{"norm": "layernorm", "qk_norm": false, "bias": "qkv", "learning_rate": 0.00946, "beta1": 0.95, "decay_fraction": 1.0, "doc_mask": false}
MLP neurons of a small language model. Each row is named by its layer, matrix (down: output weights) and neuron, and shows model dimensions 458-585. Each number is 500 + 25 x the weight over its row's rms, rounded and kept within 0 to 999. Numbers have three digits each.
A block is one neuron, or neurons of one layer that tend to fire together. After each block is what it responds to, as a language model described it from the Wikipedia text at the highest values.

L12.down1590:492494515498530486494491553457488495461522500498487523549489533482523484479466493467461485508432518508554512539518450461521480510505582514454448472481521499486460505525512492481502494483497474473528496523507476435518501484485488513488507492521504490468465484469512509510526468534495533455478488513496510527492500497474495475462447489480506480517506562506482489509506536516501505472517
L12.down1942:492450498536528493501510510448467484485495471533503508507462521548492532494496493490513463492490452502524477480536447508492554527528467436491533486466541488463457493507519512517473573498478492559483454479494486516462491500523514478505524513555498468510487505526504463463502505469518509523523524502497501489445505498506517493494505486529497526476536504448559495491504495492528523490508
L12.down2347:520481437474512494492500522522487497533530489511517491485475486483526522461470496500512522515500474518491512481505500509488494493528494499460480456484522518467483494519475483487527504509458524496582521473490478438538468485522529570510482502509513497536524505478514508509508465554486506535551508512495453508505532519500458528530496557519516495483505481493504462489507487509493503492491
L12.down2536:503497506477513494498497522512476526467495496503484496513484521481499490523471491457479530514492506515518503548483512491488506517526519558494500529464491482500521474474493525475524536476462559564511484479509487503509473489446505493514566478577525497507496514480490483510477480531478495513491491493464473492520531475506469504475511518475501490510550493480507476468474522512491514536527
Forms of "be" (is, are, was, were) right after a subject noun or pronoun, plus some articles and degree words (a, very, much).

L8.down629:498495471494506503483502497474471530505479559535513511497472486498482532498517501504438491438530498502490484513507503478520526488518502524485522500535511550523453520485496514525487494486486462514515453495560497496513521499509512496524499487525478504459510501477471482492552470535487460464504501491471458504474474481499488514514519516522517513541518508516464528485496498519514503496546
Words that introduce a predicate naming or describing something, chiefly as after described, known, served, referred to, plus became, was and be.

L12.down1083:483476474530544481484483496469528511498473559503507512480499494486482448459487500471457522490545516512482496535521543438556480501489515511494500481484499453530528519500485470518512510502528478499480494468519465511537496535504520495473539471532485526510495516509502529496500521486512509483525475520486477502545448533504490526497501476526468477480502478445520536527504495496502495545466
L12.down1203:529478457539505502496497543474499472466506527503502474513518486494487510473514544512508525516538507522520486479488489457532539498481452490509504513469546471506481492529499500480475485455503512477523463476480473496487508511537459457495520540544463497508507501542491462472476480530472459474466466478527507473482482540494527525514491477500459474499393528490472533517465493529488483490501
L12.down1434:536547523527510515518519462450514463525507481487510485509459508564487482497503525492477477471531545470552467507490505528525485513536488486522481523487515507488463443484471500503488491529484557440482492473516483493526484477559516497544530462499495543460477543488512506517507494523483448502482496522484499494500474481486527576465524463502501540502501504475492485466468554512507499491487
L12.down1560:505484475538510494529483503533490493505506494512476530514484481465529513481487520481543446492562506480526475489512486439508535488486470498561471498465494476458522542495512471516546476527502518538499492505555454471497479533510516515523530506489496465488524517498459501472486476490488525493487508527483522495480488534512504488497480481515491475512450478483502517486467532469475470506503
Words between a person subject and its main verb in biographical text, mostly auxiliaries, adverbs and joining words (has also, had previously, and, who).

L8.down1350:529494496501485461530446501519483455517497508575450491517463527467519529491539484509459495477518514482512523513476456474455502505525545493469508508479479517495524538507521479472528538470493515500518519519510505489532491556482533488514498507505522515495504455531504542475495467494486500493500472479541484503505488516528485532494479463470540479511492440528468495497439497500474502481442
Forms of have (had, have, has, having) right after a subject, as in "I had" or "men had been", plus "with" after a noun ("girls with") and pipe separators in wiki tables.

L9.down10:529461497518504512446473480459506498496513495480503489536489521530496524523495504484497553532501522476474509481499507483455512498519514493469459507497502518518486535478519522472483515452485490517513484514551486523533489511517557523478491534496524476543470560534468493537524449506523509479475508542507491468509446477490476548494523500480484493518535482555538517488535525479496501514536
L9.down138:511486530516515473504506466481535493517501458501525472495530489507527501521523478463464533503472489494525504502519527507474517483543514460521506526479485569446484499494449530514526486500526483505466500489571471539553499499507498482463468502533507523487489480535491497492485525499517509475503527502499522504509447511505479506496508502513558509473497521489491485550489513490494544524460
L9.down329:470516501500488531507504473490448514478515491522461463479488514458502491510448468513509482510472501486430549519488512511495497487455458464474469514470523504482451528520510510472489498503516482495559478466456498507482499535524458505492494459515515521516510510464509486454529460526504542523501513498523497478481477475505564498462528518487495485492491479498511472476521497561514493479538
L9.down430:509507477516457506485475491504477527493494510461540502504496526520483533528468543518530532474516506514518503522518511467470479498522485528535516517501505500530507488481511501472497478498457472488507488510511525531433515480468486489553488484488488527470518493503504509553515546496464484499496486490509499515504498516494540480476523508488529489515481523478509538508505525492487493553530
L9.down492:536477508489488500549534521437492489488525508485550458521543508518530479553491465492519539466478485492463516494522501537492477489489528482534485479518509489474475525493522518495525511509492501500577513506528464533479508497502486495525510518504490518498549485488494503409528487459493512533471477523504532524508506502507471514492506500490478507457482501512473510550454486512511495465498
L9.down662:492507506488504492507479509484522500461482498537507502512492452496501474527505514535546506540538473495501498515500501504509494499560508489544487488458481487524544475547527514531484478461507487468510553485525505473521489529486453524508514501496549488507457515537556490532480531526504501504499492505506445475515510518526480492526485468500518492525508521495487492535519485483506527502511
L9.down899:515470469514519510539499480522500512476509546559526488494528473491505493503461502500541456504459513481503500488487509503477498460453503466491516505518486489455512554538504472492503522526502471488531490478526478493489541465475492521511480503522526489531515473499474529503469518521533501528503471517475504520519479483492447510439483523513532506487516518475505490486506507516513547529533
L9.down978:481467483526513474490503474519498505532482523525495493491545499477515504518545457448473509534475529508504507514512571494536460608522479478495507476482513489515492489475489495479535450483483486504525492497502466540520478477499494532502476508508514484520514517527472506523473499474534522499442503486486503486501461499469514493531514462516478530503488509453453515507453528509547522485515
L9.down1145:552507491478487494499510518463524531501483486511517513492487452514491513534517496499480511493451478521514515526469487509509537481442496497486478474463530532486452478492503469489494496491507467504489510485561539534509550486467538533488491508497526464473490512501494532546513499464485551500458465521483519483505527496498489453481541516531516490476504529470539484470520530498498530497489
L9.down1172:509532451515477507531519454483442483495537485519484534497500503489544517487508512537492496463504499482514522516499489517483499529472507542527534534464500511490467546482523503556512537532541484507513485487522485511478503527488535527486546511490475471490511541533455521491497522526499524524440469529467504521504481450481520533495465523460515480476501498469499504511491499498452461498527
L9.down1221:528484500507500486492554493483485508493492501492509509485509466480465497494495511478459491503497524501518533482553547542462517489487519491489491502515463512527488518512467503505496543473439502469484518474566473495520550537519528456548521545499525496567517529510510469512506491519468460500473496508502511469515500496498495485508482497497529517503581532481489537526480482506519503497518
L9.down1412:504475489446468522497522519510486518474453489491529525480439519481512510471487479457500470531481525527531485503528478441510519508499488462485497509454499505489507504483518515457537555482512490514539495469508493458475472485513495503471546490520473504527524473508532497473479459477487477500502471485526445556520497493459503490500510466484520454507525501528500509495461466486519488510511
L9.down1850:517506491515487482487508500474503485534515469462478489469467481531480540516512514509541512497507538540490518468474512545495476496462484468470520497488538523489515483494522531511479479496509527481493485518491509515474505513502500508563527498554508526470547496494488498502544464529481496474473511471503491529517544527459502455492470511468496492485530552553520489481508523492488551492555
L9.down1877:529493445480487502506520470518524485507462452455461506485525462487544492540483493511529494525495519514509568495474480517498482492495514514503471567460502479524496531490454502510487474449507532506475525469476502454501506520486484492526498421531544482466514495516496507461514491491514504516487525523503503511497524463454502520477492506538493512451521512514511512518429525468507490486525
L9.down1999:558500502504501522514543508510508516498529519540524478471532502544496504497496522487527501537513457553507552509521523471536492521509507488491503500513530519461473488530531475491461532490512521477481528493471423520495465480469504518526525505495518462459513477481503459505538465474514455479483473507491507438462482507540507507473490508540543511478510494498516486539492524441463531522508
L9.down2273:507490506471477509502531474553474477480489524482537537499532508500510494508489514538512497464479516512530488490549522522498521492491521511525470508485507480513446521463522530496498539507471495510490505523466450507506461524508513521528503535496464529472441490522529503454517514511488520508499507515507479514504487520479529485480519514472490456470524508486490492500470514551484506521495
Word right before a description of the subject, mostly an opening quote, as, was or be after called, described or declared, as in called it "an…" or described it as "absurd".

L9.down242:474538470504502490475524514488522527503466490516526537544492535482531480493478566518520504503506520517476500544515494495479506523509530456503521493506515492476540538512515504503531500481477554521550529546490506535477511466501496488477532483548458484498536511437501504512477467508498496519519471465477494477480506500507458540536509517481527493483447495475476498514502525519520477500488
L9.down341:490476464476516488463479480521516494477493549526489467500509506502482544499506489550494564477535492482490524514485499532494493487493489548533481491513495475534552508487545481460527514484498515450528518491471494484531516480480545508517490510482489474494507476482483507534517516573477492440473498499498453483477478513438492526531533529512511480494501509516545426540518489518478478482469
L9.down417:523521481447523517476509502450548502514500512484481497499549511499488462518467479525473470426486477497516513522522530490447502470523516478550483511516515515479546507471516515488472522497460505509500519490506447514463508513486511486476525473525510533493481486509510505534542493511492438529487512535521501495519506526530494472497496477483499513576476534516522506473505495499508502504514
L9.down713:541490518508530485475496464463544544532460508484540548506463514496513490490516531543524474520480439529507483517479500482503481525456508471512512504501489470486531508524519503469511494469533537503514513493501526500505493522512477518559541497492561544526522512487465538478463450508473456477553476495496538520512500509455453531479466476494528510504470501486477481545501541471467508511488
L9.down1115:527488491512510496528496499510526485467498454475528491495488505545460501525482483493516448485522506516502469503500515515457517491504526549533511521485437525494557527510506524500484497462529502522450512452513516524537505475518495509481498501521477515500514517530499475469474493524479519477524535536482471543503495510498508478570530537551498483485513494514486482449485482506486480471509
L9.down1154:494482490518517494534514477499513524496517504501491514542476511489538530515468549489540550505506454497465497510472446487518509476503544497501519497459521507498549493515470542450519512466502525484544528542496474476542481521463523475482509521538520501470500494519470525478517487482506518476482487508494498546459479515446479511523514492489508488489462476492529488530517533500488477469469
L9.down1266:498481505523527544500513481522522501518470475567493498509542531469517525536519477499490532511495456513514523499486458497489487495514508471459494486515504516469532524486438523466471502481525501478500434523511464515523532517471518521526499519494475463498490524521457481511480520483515484518533511497480499495486478489493491491539515476503517526492542483504500497519543473474497491492496
L9.down1274:522532474482512545500479468485499449456510517489543514554486504489464503513516527477507449462503498488462457504537504468528492551507516469482513528481522503480490480469490467495533502504517542495516536529523474508540516467497530533514560500507492452481513510456450514461465486488502480506517502531491475466486526512483506514551530481528504489485440480513508514498525485492508486473516
L9.down1765:524518483535530500495480493471494541476468500525518547509513567492510456523547520486516508495488443502497507502512491506463524524469490477505520487504482549507479524511495492530487516467503479547499537544483469518512498486469475514508487507541508534492516504468511517500499472470456485544509519529500509521473532488495501524541495477467474553479461542510487527547528490521512489448464
L9.down1812:504478488463499488504466508507499470490507535509480503559506511494449534510543510513538521486521523470468498489523529502444502484507507474536507523496490529503509491512549478506515505478492486503461473490508480490469492529456450489501484510515557521493538501523519484515512482516458482512518480469487527512505434498479456518548459488496534544480498509500497471523518508489513495514507
L9.down2011:530490530519521534471549530534472492470471450478484494475487484463493502501473491505506469509507472429510488517486461519517487508446493469477519511481542486475488518472502487488512486506506513451522505479505476506498539478499480497543493475512519515491485481480484519507511452533472494465487502550509522523473503480489491470557457447527440521517501561510515518526535475505518533472511
L9.down2298:463484478541524492458503510510498510480531438514503516529547535456558491499479503450495515509543477462500462460518455497464486465477507527477499474502493494510534503510512506496507542463531508491519510513478546502488513522506473512479516521518534519564493529474523490504534480504516508512459431511560468489502501555523518556489438492497482483507533510539489460469488475529484491514487
L9.down2311:494491526512466496501505495477544486541504454558505480518504476483483505514479509526516530488519517500501490526519511490492509494487434529504482497501431557523517509536537542471493504489514512474519474541496502470486450513521519509502479536478507510497525538539507516534485501498468504474494458483513505453555506515506527510509485495473526474517519508484516462565487495504519474527526
L9.down2332:542492516520504534479532532487527525491457471504511521523465486521470497486503522502516489474476485487497483524510467498519513509523498503511495525536541511543477460496538509530453497475528485474486529490483470497477506496501508511503546479523468510478525493510520506486525493505517477522511523490503479523483493467477497494494486506501488481511491492505503483515473503491482478471495
L9.down2402:537512535490484517471469468491507474502513565475537500489535515486541512508470469492546488474475495515484497492508496465486492532533546489540514512491477508440494472498491490525475480504493462497546479512536525496535534502514485483481478468510501515517460490470516457482474515502474497474520539474487483506498504482480527498536492504466516463523472478491496476473498511482525483522516
L9.down2466:507536543524487538517527466522481484485485481514526501530493486490546512512504478486491516506507503493540481521481472489509520549498475490505495485512465511493496471476489498502514475469504514501540464510477507462516469557499495525479474484550508505534494520515466516528554494503513513473491515529496453478524490496496501516469496454495523476497482533494515493507519525520527483529453
Verbs right after a subject, especially after "There", that state existence, possession or perfect aspect: "There was", "There's", "he had", "has been".